Part of a small language model's weights: width 448, untied embeddings.
MLP neurons of a small language model. Each row is named by its layer, matrix (gate and up: input weights; down: output weights) and neuron, and shows model dimensions 96-159. Each number is 200 + 30 x the weight over its row's rms, rounded and kept within 0 to 999. A neuron's up and down rows have the sign that makes its largest values positive.
After each neuron's rows, "fires before" lists the tokens most often just after its 100 highest values on Wikipedia text that the model never trained on.

L5.gate240,204,234,226,208,203,201,140,260,231,235,153,218,197,224,229,192,209,235,198,165,180,195,221,173,156,226,234,184,210,167,158,233,184,216,210,193,180,185,156,236,136,144,188,203,212,170,186,178,218,179,180,236,175,148,179,186,225,213,182,190,204,164,183,251
L5.up240,153,244,173,196,264,211,201,228,221,202,244,176,196,175,187,197,250,192,184,158,217,191,236,210,186,218,205,209,196,163,234,188,186,211,261,185,177,158,138,245,157,177,180,205,254,199,242,204,256,236,186,221,225,178,258,209,180,201,166,205,193,160,206,175
L5.down240,189,215,236,177,228,201,220,233,187,196,213,206,243,176,211,208,157,238,209,176,175,204,274,153,211,191,215,171,215,179,245,253,187,175,215,177,263,161,217,200,190,167,235,224,218,244,252,239,206,179,199,221,167,176,165,188,246,200,168,213,176,208,138,186
fires before: "s", "t", ",", "re"

L4.gate450,171,225,258,178,241,210,177,113,186,176,250,228,207,173,253,127,158,195,242,192,193,157,232,165,176,154,213,209,217,202,192,186,191,223,237,185,165,236,214,211,222,197,212,232,218,212,180,225,213,216,209,238,189,234,156,206,205,170,211,214,205,224,250,214
L4.up450,173,203,224,204,158,267,184,170,189,191,181,234,196,208,201,234,252,232,201,192,221,213,191,177,150,196,203,220,180,172,133,206,222,266,254,148,218,189,242,142,207,177,186,214,171,236,202,165,186,185,176,148,227,243,220,219,154,240,196,226,160,236,200,248
L4.down450,211,261,201,218,190,240,181,175,178,206,190,247,189,192,215,189,250,239,223,200,186,247,164,159,196,199,217,194,206,193,158,255,241,217,218,225,206,265,142,166,195,245,216,197,178,191,253,244,161,188,209,155,255,222,169,241,184,183,150,225,171,240,227,241
fires before: " 0", " 2", " ", "\n", " 4", " 1"

L19.gate432,214,180,251,224,230,209,177,169,165,189,166,199,196,226,133,164,187,156,199,205,132,202,204,202,210,188,203,221,188,203,228,204,233,214,209,185,163,167,167,165,180,147,170,211,183,225,213,231,228,198,210,191,153,225,244,202,210,148,159,200,201,186,215,190
L19.up432,217,254,203,204,202,179,204,143,183,206,233,190,198,179,129,138,231,174,176,150,199,219,202,192,234,197,214,243,227,205,231,271,225,165,210,245,180,183,191,213,158,194,212,179,136,274,229,251,148,237,184,190,145,224,181,167,173,179,199,212,149,263,162,213
L19.down432,207,166,183,187,223,176,194,226,222,170,170,145,178,178,138,194,204,191,183,172,214,209,188,224,224,212,181,200,200,229,160,145,224,246,198,194,197,250,212,210,189,159,156,183,209,182,228,271,182,274,209,132,210,195,218,205,238,175,213,193,179,272,231,172
fires before: ",", " he", " of", " the"

L10.gate247,230,186,207,206,237,253,243,206,240,195,213,181,225,157,159,218,181,220,183,210,204,182,178,259,142,203,192,222,198,164,189,213,193,204,213,200,239,152,216,211,197,127,194,210,226,196,167,231,210,162,232,271,177,169,183,158,211,149,221,191,177,152,144,214
L10.up247,259,191,253,185,203,208,227,165,220,173,227,225,201,176,156,171,267,193,221,190,179,209,229,215,208,177,239,222,239,156,188,232,224,195,216,189,194,191,186,200,205,231,166,193,204,204,276,183,172,172,216,199,196,246,185,169,237,196,205,212,130,196,244,228
L10.down247,248,185,174,231,211,211,226,229,199,205,202,124,201,207,150,178,149,173,207,192,225,252,202,182,190,259,212,189,177,233,198,184,204,205,261,156,228,181,196,177,225,173,194,245,112,279,235,229,175,236,118,187,183,215,111,234,203,240,164,248,220,199,224,174
fires before: ",", " the", " in", " he"

L6.gate215,214,150,275,169,209,198,200,182,240,252,218,214,213,192,229,243,200,209,221,154,204,149,219,219,149,217,178,155,252,202,202,163,226,216,173,184,167,228,193,211,246,184,242,264,217,188,191,174,199,159,196,146,202,229,228,182,280,212,245,156,190,185,166,237
L6.up215,167,193,248,261,204,207,179,166,189,191,225,197,245,215,201,196,222,212,192,164,234,166,216,198,193,187,174,194,255,192,230,223,197,210,124,211,209,216,196,261,212,243,243,221,254,224,165,185,194,253,206,179,254,142,201,151,170,162,180,233,198,168,185,207
L6.down215,187,142,172,193,194,207,227,213,210,221,232,224,156,158,190,260,208,197,234,175,224,172,180,160,192,219,205,256,193,220,210,237,198,220,171,147,198,223,174,214,159,256,223,224,201,212,211,199,156,233,200,209,182,258,236,184,216,228,235,221,200,269,120,223
fires before: "-", "la", "\n", "t", ")", "port"

L19.gate464,200,194,229,165,160,146,230,168,210,214,161,192,220,180,186,189,196,186,226,202,198,209,211,218,195,193,200,242,232,195,218,190,183,217,184,223,180,284,227,222,175,192,196,183,200,176,238,194,194,249,233,229,143,220,237,201,239,150,223,209,177,232,220,225
L19.up464,134,139,194,230,194,184,203,168,206,144,229,180,184,236,193,240,172,204,176,163,141,234,196,216,177,234,222,217,237,148,203,207,193,187,214,200,200,201,247,230,246,153,190,247,184,183,240,215,177,178,216,190,152,197,213,166,201,174,179,237,259,162,173,253
L19.down464,208,227,206,199,176,198,222,213,214,246,205,191,201,190,183,191,224,151,208,144,170,187,238,159,211,196,223,176,200,173,208,219,218,215,204,145,170,186,172,194,215,245,186,157,179,230,197,225,169,239,150,158,246,199,204,160,191,224,309,179,192,156,136,201
fires before: "-", "\n"

L15.gate140,190,246,244,169,185,222,180,251,187,240,175,162,186,207,261,175,180,213,230,248,161,185,181,179,177,242,204,201,201,232,157,247,194,177,166,211,231,192,186,205,217,166,208,157,204,188,203,207,248,216,175,248,207,218,184,233,192,170,191,208,152,175,189,249
L15.up140,197,192,198,183,203,186,232,205,240,195,198,226,187,183,206,257,214,192,169,224,187,147,214,254,253,214,277,203,205,189,183,147,191,220,223,192,197,183,191,197,173,223,201,229,188,188,203,189,244,206,243,172,210,182,230,146,205,132,213,192,189,212,199,196
L15.down140,198,175,145,182,245,170,216,224,179,216,238,190,187,189,191,197,170,183,221,189,246,221,248,225,218,230,231,150,246,152,221,176,129,248,200,229,182,198,187,167,165,193,192,224,245,185,216,231,161,196,219,231,150,175,180,168,241,177,239,184,167,195,198,210
fires before: "S", ".", "k", "n", "P", "r"

L9.gate53,170,198,245,233,182,186,222,189,194,223,202,192,203,169,170,154,194,204,243,171,193,170,201,234,169,195,222,171,208,187,180,204,134,171,196,228,234,210,144,190,203,240,207,241,264,197,225,197,174,169,248,212,197,259,193,234,171,190,194,192,190,161,191,218
L9.up53,147,181,229,204,151,177,188,203,189,207,197,174,241,135,182,240,155,183,226,231,201,195,179,196,176,229,225,230,185,183,235,185,190,217,192,234,255,200,212,246,217,165,262,205,229,246,214,239,147,262,217,215,195,180,221,182,225,193,156,163,141,181,175,213
L9.down53,185,181,181,152,208,224,275,216,224,143,205,187,179,170,192,117,223,186,256,202,242,221,218,207,142,173,221,222,223,206,190,195,184,211,236,265,179,231,179,165,232,177,190,203,239,148,192,163,183,202,158,227,210,180,223,222,229,176,192,211,181,177,184,183
fires before: ",", ".", " of", " |"

L20.gate266,174,231,247,251,179,209,161,160,247,213,231,200,226,262,180,203,222,242,228,246,176,182,196,222,154,176,188,167,242,164,229,198,240,209,205,167,164,206,231,190,183,193,190,256,196,155,166,207,185,242,259,140,159,217,230,167,193,158,201,213,196,200,162,278
L20.up266,213,154,174,201,223,204,126,202,178,211,151,198,222,232,201,253,191,200,154,165,197,174,162,201,157,171,181,229,213,188,218,163,203,204,268,213,212,229,231,165,195,192,209,202,135,243,195,193,202,240,195,190,209,231,237,159,183,213,211,197,216,215,163,219
L20.down266,227,206,212,183,204,188,159,227,190,214,172,188,198,228,179,264,177,213,169,238,227,224,195,187,214,237,206,195,241,174,179,187,200,197,183,229,187,270,240,194,165,229,216,172,163,208,187,237,163,221,128,222,215,180,237,201,197,207,163,171,187,211,173,230
fires before: "\n", "-"

L6.gate162,228,241,210,209,155,190,221,196,96,207,206,190,221,175,161,219,179,240,192,201,231,208,181,222,171,174,187,206,191,128,228,190,198,206,217,171,192,219,199,246,147,152,278,239,198,206,230,191,146,201,157,177,214,179,234,197,198,186,185,179,207,171,196,210
L6.up162,182,189,164,158,219,158,220,193,170,208,182,164,216,179,143,188,190,232,174,222,196,233,256,177,203,202,191,250,201,211,184,144,198,204,207,168,190,260,222,172,217,200,200,224,217,190,177,170,154,223,173,282,211,164,180,184,176,221,189,163,224,212,196,260
L6.down162,217,214,172,233,183,202,175,181,218,256,198,219,151,213,137,215,201,190,230,204,230,189,181,197,206,226,181,229,204,204,192,159,235,191,213,156,188,236,210,217,218,180,183,207,215,180,229,151,243,166,205,260,210,213,236,216,205,194,221,185,233,233,202,157
fires before: " is", " was", "'", "s", " has", " "

L19.gate395,224,227,215,176,187,163,172,235,179,209,205,178,203,175,169,223,226,210,232,182,180,160,220,164,190,208,234,173,215,182,177,277,211,204,204,166,185,194,205,203,239,153,203,184,201,196,191,194,271,250,224,204,206,201,175,165,230,195,146,173,154,205,200,226
L19.up395,176,186,183,193,178,183,214,232,205,225,206,199,177,161,243,192,215,136,212,185,186,201,187,145,155,164,175,171,156,221,213,247,185,243,218,188,215,212,229,180,220,171,245,155,241,188,204,155,183,224,209,191,192,190,199,234,244,252,223,232,161,177,152,191
L19.down395,178,211,213,189,189,194,234,186,203,216,212,262,245,151,213,195,196,197,203,211,168,181,174,195,238,255,252,175,220,153,178,211,198,209,182,180,263,191,221,144,196,162,221,236,191,208,205,193,193,170,243,234,167,201,186,189,211,179,173,249,205,181,159,166
fires before: "s", "age"

L15.gate522,245,182,193,171,224,199,180,147,187,207,245,205,194,173,240,189,233,197,226,190,258,168,212,245,215,239,189,191,190,183,199,191,178,148,156,202,191,248,169,192,209,241,245,227,154,210,205,198,168,133,188,214,195,216,236,171,207,198,205,181,152,201,208,202
L15.up522,184,163,250,163,274,175,192,216,172,216,188,202,181,183,171,188,244,219,163,200,220,252,291,262,230,188,167,210,242,179,220,196,139,248,185,201,188,169,189,200,223,181,204,205,239,144,183,209,179,149,193,212,219,208,213,228,195,194,184,245,212,199,183,245
L15.down522,214,192,165,165,179,181,184,238,187,213,219,204,207,195,151,223,135,228,188,223,183,225,208,183,206,188,175,207,206,188,184,248,196,185,154,171,246,196,225,156,200,183,174,200,193,183,195,181,179,202,173,179,193,200,202,154,207,160,185,229,221,234,162,224
fires before: " |", "-", "\n"

L19.gate383,222,199,226,179,210,182,185,209,171,217,205,203,240,222,188,186,202,232,173,221,126,203,215,197,224,214,202,260,214,222,195,212,174,133,214,192,195,236,172,238,265,178,143,168,171,144,201,195,223,220,257,238,196,195,155,176,169,204,254,212,151,207,172,245
L19.up383,187,230,132,185,146,222,226,201,225,248,211,219,182,264,170,172,199,242,168,207,224,196,194,167,224,220,207,198,189,227,210,194,167,200,199,151,177,215,222,249,232,225,216,200,196,207,209,182,224,196,248,180,205,182,219,182,191,226,186,179,177,192,222,251
L19.down383,248,221,196,224,256,212,276,168,200,230,234,184,196,189,210,187,242,193,196,213,154,246,203,146,193,174,311,192,199,217,198,214,158,228,223,202,216,202,181,246,229,195,189,215,143,215,236,210,151,204,174,229,242,172,191,237,222,196,199,153,181,195,179,227
fires before: ".", "um"

L19.gate435,275,209,212,178,198,177,212,179,248,231,182,208,205,250,152,171,182,149,179,187,190,152,149,198,172,236,207,229,103,183,163,217,217,169,166,218,177,175,185,261,219,185,190,170,184,173,207,165,193,197,190,241,161,208,169,159,177,178,206,162,168,205,150,127
L19.up435,192,190,175,194,170,169,225,232,242,229,179,211,171,211,184,179,218,205,238,149,188,216,178,131,243,217,210,162,283,168,194,158,138,169,191,215,228,211,180,243,187,222,208,214,220,144,237,175,237,236,149,206,250,164,216,183,183,142,191,178,153,206,204,163
L19.down435,192,194,227,235,198,209,252,210,143,186,171,152,193,214,238,226,198,222,157,204,232,154,227,151,234,171,265,126,223,163,220,238,178,160,263,260,210,187,116,124,237,222,201,197,225,186,185,223,211,235,233,171,154,256,197,201,200,200,177,185,193,214,192,189
fires before: ",", ".", "00", " ", " b", " million"

L4.gate353,269,192,180,195,211,238,209,181,212,231,225,221,149,216,275,148,190,159,210,231,219,162,222,150,141,210,195,223,229,207,175,200,183,193,160,160,192,157,204,217,209,180,261,212,179,220,189,230,152,193,215,227,212,197,220,186,187,248,260,215,197,183,195,227
L4.up353,241,186,197,216,220,169,197,201,227,228,168,181,177,215,189,203,237,165,214,150,178,195,176,153,172,191,253,204,166,212,174,153,256,208,227,166,206,222,178,209,240,247,187,196,199,206,220,192,168,180,188,140,203,220,252,164,174,156,181,199,183,229,182,153
L4.down353,170,215,191,192,225,205,229,260,200,218,237,198,193,193,220,211,235,190,224,235,204,172,200,215,262,195,236,226,219,218,199,209,209,185,196,185,220,180,239,170,232,236,230,231,187,224,147,178,177,208,184,245,234,216,230,205,267,222,218,199,213,233,211,214
fires before: "-", "|", "\n", "k", "on"

L15.gate126,171,207,181,233,226,240,187,209,225,216,230,249,202,210,190,187,172,225,227,171,246,223,183,204,149,166,204,168,155,184,207,218,250,167,198,207,188,199,224,173,192,238,190,197,198,185,200,236,204,199,186,161,241,171,286,208,145,217,186,208,269,120,167,195
L15.up126,193,181,206,175,202,162,224,199,183,201,214,217,224,253,159,142,216,173,173,179,164,235,225,219,192,139,210,190,218,225,151,214,193,135,135,197,162,231,161,203,193,185,182,254,205,172,242,165,183,245,213,201,168,179,179,198,168,196,185,192,205,222,134,222
L15.down126,139,240,223,190,217,154,197,224,222,185,198,153,185,219,220,219,227,214,233,232,131,178,207,247,173,182,154,191,220,202,223,195,217,202,161,146,197,218,188,178,228,157,195,162,240,156,193,150,220,198,196,222,141,195,227,153,228,183,190,195,238,182,198,218
fires before: ",", "),", ")", " |", "/", "'"

L20.gate513,194,208,229,172,219,186,201,192,158,224,220,235,170,225,147,184,163,202,228,162,152,185,179,245,188,201,228,210,160,171,243,227,176,140,179,206,171,178,228,236,220,217,163,228,153,170,153,164,147,198,139,198,178,203,156,265,218,189,176,222,221,198,190,211
L20.up513,264,162,259,228,254,209,188,229,155,227,200,171,182,225,206,140,188,161,249,180,174,201,174,170,240,241,245,156,205,196,178,178,261,167,222,189,163,193,195,243,212,200,245,229,191,252,172,284,155,172,179,210,193,164,181,187,220,159,202,184,201,202,207,228
L20.down513,208,287,200,177,212,180,300,232,252,156,210,189,212,230,203,171,224,195,219,213,225,213,186,227,153,236,172,190,198,213,173,151,182,276,221,204,170,213,224,217,175,235,194,216,264,195,255,206,189,199,204,247,184,209,234,233,221,223,235,184,204,218,178,147
fires before: ",", " the", " ", "s", "en", " 18"

L16.gate428,148,209,171,218,232,180,147,211,230,185,238,224,183,234,230,166,206,171,203,235,169,169,212,260,174,224,210,174,180,189,149,231,249,192,217,177,217,203,201,241,211,240,232,223,226,230,198,137,151,170,223,198,201,182,207,184,230,184,192,235,197,183,264,133
L16.up428,199,159,199,220,207,166,131,205,213,209,134,171,170,248,263,172,225,180,229,204,231,152,209,163,192,173,197,175,161,192,217,197,287,248,148,171,164,190,257,222,186,167,210,204,236,206,205,186,200,191,151,211,157,197,164,253,141,197,171,319,213,194,177,133
L16.down428,180,196,139,225,188,279,188,205,199,190,220,237,179,175,186,175,206,203,228,195,139,166,225,208,219,193,208,213,218,194,166,223,198,252,147,179,189,258,226,156,140,247,208,239,206,207,252,173,156,202,164,211,260,180,223,217,197,266,174,233,232,199,167,266
fires before: " ", " 0", "son", " 100", "form"

L13.gate570,233,206,199,167,203,147,218,190,222,218,174,217,226,208,167,246,229,190,184,234,176,225,216,178,195,178,175,246,208,164,186,175,247,221,136,186,198,178,206,225,199,211,218,238,190,229,273,215,165,224,182,196,208,178,196,193,211,180,234,191,169,224,161,175
L13.up570,209,186,274,191,183,166,173,216,198,232,217,192,169,208,217,183,184,240,197,165,142,245,184,168,221,185,243,198,214,228,223,177,239,188,234,225,247,230,174,182,224,217,222,175,216,219,206,174,200,190,177,188,148,193,192,226,181,185,173,134,228,175,165,202
L13.down570,192,161,213,180,174,171,207,225,174,182,218,218,179,179,214,195,209,156,227,172,217,186,230,285,186,222,152,180,246,164,191,190,215,164,143,190,264,158,184,222,161,216,208,171,181,235,172,211,215,133,178,175,198,191,216,222,234,195,211,230,234,180,256,225
fires before: "|", "-"

L9.gate315,202,225,148,175,146,274,197,167,215,202,214,174,180,223,228,189,254,206,183,177,227,177,144,191,204,161,220,189,246,180,158,209,213,226,224,223,181,240,229,208,174,276,166,197,173,238,206,197,180,186,219,218,204,221,188,205,243,189,152,165,153,164,173,144
L9.up315,179,214,233,162,182,176,197,226,209,152,211,233,184,156,197,167,295,151,191,245,219,189,154,235,193,224,229,195,247,227,236,166,224,164,216,255,173,218,212,255,212,166,149,177,205,194,186,225,180,202,200,142,211,217,209,264,183,209,211,218,171,190,196,213
L9.down315,197,255,275,153,156,206,228,198,251,226,223,232,120,176,166,196,198,217,163,212,272,201,168,258,197,184,186,205,209,181,223,218,200,199,213,211,152,197,210,173,187,213,176,186,170,183,187,210,148,217,170,186,207,228,241,175,257,199,210,248,175,185,190,184
fires before: ".", " |", ",", ")", "'"

L5.gate125,177,197,206,212,240,171,169,192,188,187,170,195,197,183,142,161,198,169,171,223,173,196,201,246,209,176,179,176,243,190,202,222,231,222,208,187,195,202,225,239,227,184,241,204,228,211,218,188,194,155,210,170,219,180,208,209,194,189,200,218,188,196,222,208
L5.up125,168,181,164,279,238,133,190,154,212,223,157,199,206,214,161,232,143,194,201,176,195,203,234,207,201,166,198,191,209,185,181,219,186,160,196,202,212,236,179,164,237,230,238,230,218,189,189,187,153,186,205,254,183,258,194,155,133,224,187,199,178,232,203,204
L5.down125,274,165,160,158,194,204,160,233,174,225,197,214,257,182,165,170,185,226,165,192,215,210,171,196,210,169,197,151,182,207,213,223,254,216,184,146,175,246,170,208,205,191,202,214,205,159,199,159,238,135,192,218,178,207,208,162,212,228,219,168,253,213,195,215
fires before: " was", " is", "'", "les", "le"

L19.gate506,215,194,194,202,219,153,175,102,201,175,201,176,197,138,176,233,191,214,236,231,152,195,189,188,227,195,176,204,203,208,186,198,197,197,193,179,219,202,198,186,222,246,244,239,205,178,190,233,183,215,176,207,182,171,250,225,189,161,204,197,203,181,185,224
L19.up506,177,195,205,219,199,217,245,150,183,184,236,186,190,199,173,205,184,245,220,237,183,245,180,220,233,194,185,202,200,196,248,190,202,217,153,218,196,191,182,241,231,233,270,276,171,227,167,228,231,233,163,226,242,197,188,195,234,177,141,206,186,140,227,273
L19.down506,179,184,252,195,220,215,202,252,192,204,194,177,161,138,199,168,226,184,179,209,283,185,241,175,204,197,194,147,217,221,172,204,186,229,224,213,194,161,206,146,177,211,230,175,251,147,197,177,189,216,173,181,207,165,219,189,221,187,211,180,213,211,195,119
fires before: ".", ",", " and", " from"

L16.gate50,155,193,159,187,225,217,183,140,211,217,265,212,187,188,154,266,191,203,165,223,202,157,222,211,168,240,263,199,204,201,254,184,144,198,204,197,186,257,197,206,180,204,161,212,187,204,222,199,211,193,260,154,208,167,282,184,195,198,185,222,240,222,213,217
L16.up50,168,181,169,183,177,223,194,197,232,256,199,239,197,224,203,127,239,227,237,180,236,161,185,168,203,189,230,248,145,242,206,253,158,231,221,191,194,219,165,227,150,185,216,232,196,135,207,193,227,148,226,217,184,159,193,253,204,212,184,202,186,227,190,155
L16.down50,210,241,232,198,171,212,173,205,156,240,229,193,190,228,216,209,210,223,242,188,212,193,182,216,204,185,258,175,202,231,194,160,207,194,218,213,228,156,187,188,173,157,232,170,213,149,169,174,221,206,213,274,205,202,190,137,242,176,232,153,207,185,185,191
fires before: " |", "'", " in", "′", "-"

L18.gate87,202,218,247,200,174,188,231,196,159,227,178,195,176,232,201,197,221,162,164,228,119,222,183,229,179,231,272,232,233,211,180,242,212,155,206,131,213,175,235,184,240,199,179,203,238,186,142,200,214,248,208,225,237,207,201,163,189,267,199,201,176,147,183,247
L18.up87,176,188,255,216,211,215,151,196,249,224,192,186,208,191,142,167,217,160,162,190,186,227,207,208,245,230,209,204,196,235,243,207,199,220,154,183,193,234,165,202,252,188,206,187,223,167,189,203,221,220,147,178,176,204,219,203,226,196,262,209,147,236,222,223
L18.down87,201,202,214,215,208,174,228,265,185,149,239,229,227,187,266,230,193,262,223,182,216,177,234,226,185,174,231,208,169,200,223,269,189,189,176,210,218,127,145,187,190,217,181,162,216,173,228,192,174,169,235,212,211,202,207,228,203,200,162,214,230,226,229,232
fires before: ".", "d", "il"

L18.gate464,148,184,212,208,208,234,203,210,224,143,181,187,214,216,211,170,224,197,207,168,219,235,224,173,191,248,169,204,212,186,198,195,203,146,178,219,220,262,162,203,226,186,175,192,219,213,164,209,224,188,195,213,168,170,222,236,199,156,234,240,179,182,212,126
L18.up464,176,208,213,191,149,244,274,170,155,161,202,225,162,169,204,169,208,195,150,210,232,213,163,214,189,202,176,203,170,212,194,202,227,188,256,256,192,240,160,215,189,211,246,225,185,167,236,226,152,188,221,186,170,162,242,185,197,213,212,200,171,198,253,102
L18.down464,169,199,212,209,198,208,193,190,181,138,157,155,191,197,192,162,227,203,200,137,167,208,214,227,220,164,225,178,221,192,190,232,226,179,181,201,177,164,212,181,208,151,189,215,237,226,259,231,96,179,217,183,204,212,205,187,198,179,157,175,207,198,199,163
fires before: ",", " the"

L18.gate375,247,157,172,204,236,171,209,209,171,213,176,214,196,206,169,180,255,180,227,175,211,168,215,159,213,216,225,189,210,217,198,179,163,193,222,169,224,142,198,235,206,224,212,157,178,168,210,223,192,141,160,184,227,164,181,206,225,268,209,178,226,209,189,185
L18.up375,195,216,225,222,203,130,217,207,218,217,198,163,208,255,176,195,194,196,199,225,144,174,215,202,213,223,192,226,214,176,209,218,222,170,147,206,166,133,192,224,189,231,225,212,181,196,186,204,208,177,186,193,229,141,212,261,210,197,145,187,234,132,230,188
L18.down375,149,210,187,195,182,183,210,205,191,255,230,215,187,168,128,226,238,223,229,179,195,165,195,210,200,191,190,187,238,228,183,225,270,140,224,149,196,194,175,135,196,222,145,222,176,191,214,232,208,212,209,216,230,203,171,213,251,255,145,158,233,202,213,175
fires before: "\n", " The", " It"

L19.gate451,206,160,192,205,216,194,222,168,265,194,219,227,231,227,192,205,228,168,254,167,210,180,204,191,248,228,164,237,185,144,219,172,158,218,223,205,155,205,256,219,248,267,208,158,150,179,152,238,230,162,240,183,184,217,147,230,246,204,184,175,201,178,173,200
L19.up451,231,204,203,247,197,188,231,160,251,236,226,174,193,239,168,182,145,160,209,167,147,178,192,227,217,248,160,177,205,174,269,196,232,233,246,197,253,160,225,214,188,236,194,199,245,203,168,238,211,223,203,179,233,205,198,218,210,192,201,169,234,193,206,177
L19.down451,218,150,239,197,224,244,223,209,226,164,191,164,213,199,179,183,182,171,215,232,229,209,241,226,212,212,170,193,220,217,253,237,200,267,239,208,233,207,244,193,210,212,225,259,240,212,212,142,198,217,211,194,257,221,146,227,215,236,202,155,200,196,164,208
fires before: " The", "\n", " It", " the", " S", " This"

L18.gate527,189,154,164,197,175,183,218,128,203,170,193,177,181,170,202,162,194,157,249,232,131,201,226,210,235,219,242,210,205,196,258,222,242,244,194,196,198,184,181,199,214,238,253,277,184,207,181,222,138,204,195,248,185,173,195,238,193,210,232,196,176,146,209,289
L18.up527,184,208,179,173,245,173,220,175,168,242,230,214,167,186,187,216,193,213,217,227,204,206,238,193,275,245,217,217,174,201,167,204,201,246,165,212,169,262,193,230,236,216,209,215,195,231,203,192,176,210,197,224,206,233,197,120,191,149,185,200,167,143,172,238
L18.down527,206,189,214,215,166,235,211,249,239,212,150,158,221,219,193,254,224,215,197,169,225,176,201,233,170,175,203,176,224,195,171,211,225,132,185,206,220,198,257,150,214,171,154,160,206,185,208,197,226,222,219,181,165,168,194,205,191,228,203,184,180,220,263,136
fires before: ".", ",", " in", " and", " as"

L15.gate434,225,212,201,249,179,178,223,210,198,174,196,146,183,193,185,176,172,185,199,245,190,219,247,187,206,216,220,160,211,180,177,213,211,212,226,164,190,193,193,192,187,208,242,177,198,226,209,167,213,224,252,201,197,217,150,223,199,162,232,250,138,212,225,197
L15.up434,130,195,209,212,158,192,207,206,180,180,180,193,189,251,194,187,178,155,219,146,201,214,192,214,106,169,196,164,208,176,226,207,160,282,210,172,155,187,241,181,198,182,229,206,196,179,215,144,192,222,226,204,202,171,166,177,185,209,169,211,236,216,173,169
L15.down434,215,136,188,193,201,200,215,225,210,189,147,176,233,164,144,215,195,162,112,165,167,151,213,225,172,205,182,149,171,204,202,127,217,172,208,184,203,174,180,195,198,175,225,178,170,149,228,215,149,202,190,157,258,167,168,177,203,171,187,200,169,188,202,147
fires before: "s", " in", "ed", "ry"

L19.gate43,266,189,187,216,183,259,228,212,195,272,211,155,212,212,228,195,235,184,209,181,169,233,249,156,245,127,229,212,229,249,228,211,204,109,231,189,196,206,187,237,178,221,182,205,193,208,193,263,190,198,189,235,210,215,146,182,155,222,167,188,178,215,186,181
L19.up43,238,186,195,184,244,196,202,223,200,249,171,148,179,202,228,198,264,177,155,286,212,197,274,149,163,184,187,239,180,241,204,155,142,244,168,143,199,221,160,225,240,153,229,258,149,223,115,210,201,216,201,144,232,162,218,232,180,214,197,147,194,218,188,229
L19.down43,248,182,206,172,206,179,253,209,121,227,191,210,165,195,164,197,212,215,232,219,248,240,229,171,184,190,249,170,167,192,208,200,159,219,192,201,165,152,237,180,194,194,198,201,202,175,226,201,154,181,189,222,188,177,217,232,184,176,209,237,185,209,187,262
fires before: ".", "ish", "it"

L17.gate167,172,276,219,209,229,256,202,225,216,168,221,196,160,241,204,187,236,239,220,183,159,230,167,206,203,168,216,148,156,177,204,178,174,177,163,159,159,181,180,266,189,188,168,210,213,211,173,196,156,226,211,220,138,207,205,245,209,198,174,190,186,172,217,184
L17.up167,165,181,215,184,187,199,262,181,244,190,197,201,115,221,228,186,274,164,143,177,163,238,163,226,174,168,221,173,185,207,275,211,192,169,231,204,211,224,192,212,184,211,191,194,252,205,190,241,157,188,175,198,173,139,168,210,270,172,189,213,187,223,159,210
L17.down167,170,173,168,253,202,192,207,235,213,131,260,139,177,199,202,174,187,218,178,140,217,250,178,252,236,192,194,156,229,170,184,207,208,150,213,167,206,214,164,187,185,188,178,177,254,211,247,188,203,240,197,164,147,181,211,208,181,177,220,202,205,245,269,195
fires before: ",", "l", " "

L7.gate240,218,143,244,231,237,193,192,162,175,219,236,201,229,199,234,199,228,169,211,199,139,205,217,211,186,226,194,211,184,177,216,177,155,201,224,209,171,196,213,247,235,179,203,194,237,192,185,198,176,189,202,295,168,187,219,185,149,207,161,138,224,161,179,205
L7.up240,195,188,193,202,160,181,186,213,236,163,227,196,231,231,159,196,182,178,151,204,170,244,237,155,175,212,215,205,196,217,244,196,181,199,212,163,216,154,149,188,194,181,247,242,206,233,259,181,232,207,255,217,220,198,221,201,194,226,179,222,176,232,204,237
L7.down240,237,198,191,180,169,219,182,188,241,187,228,182,165,230,211,239,167,214,231,173,170,174,194,192,259,167,184,189,205,176,187,235,234,189,186,209,198,184,200,212,182,171,189,229,222,170,231,150,172,189,198,203,167,194,179,177,181,223,183,179,175,209,168,207
fires before: "s", "t", "re", "d", ".", ","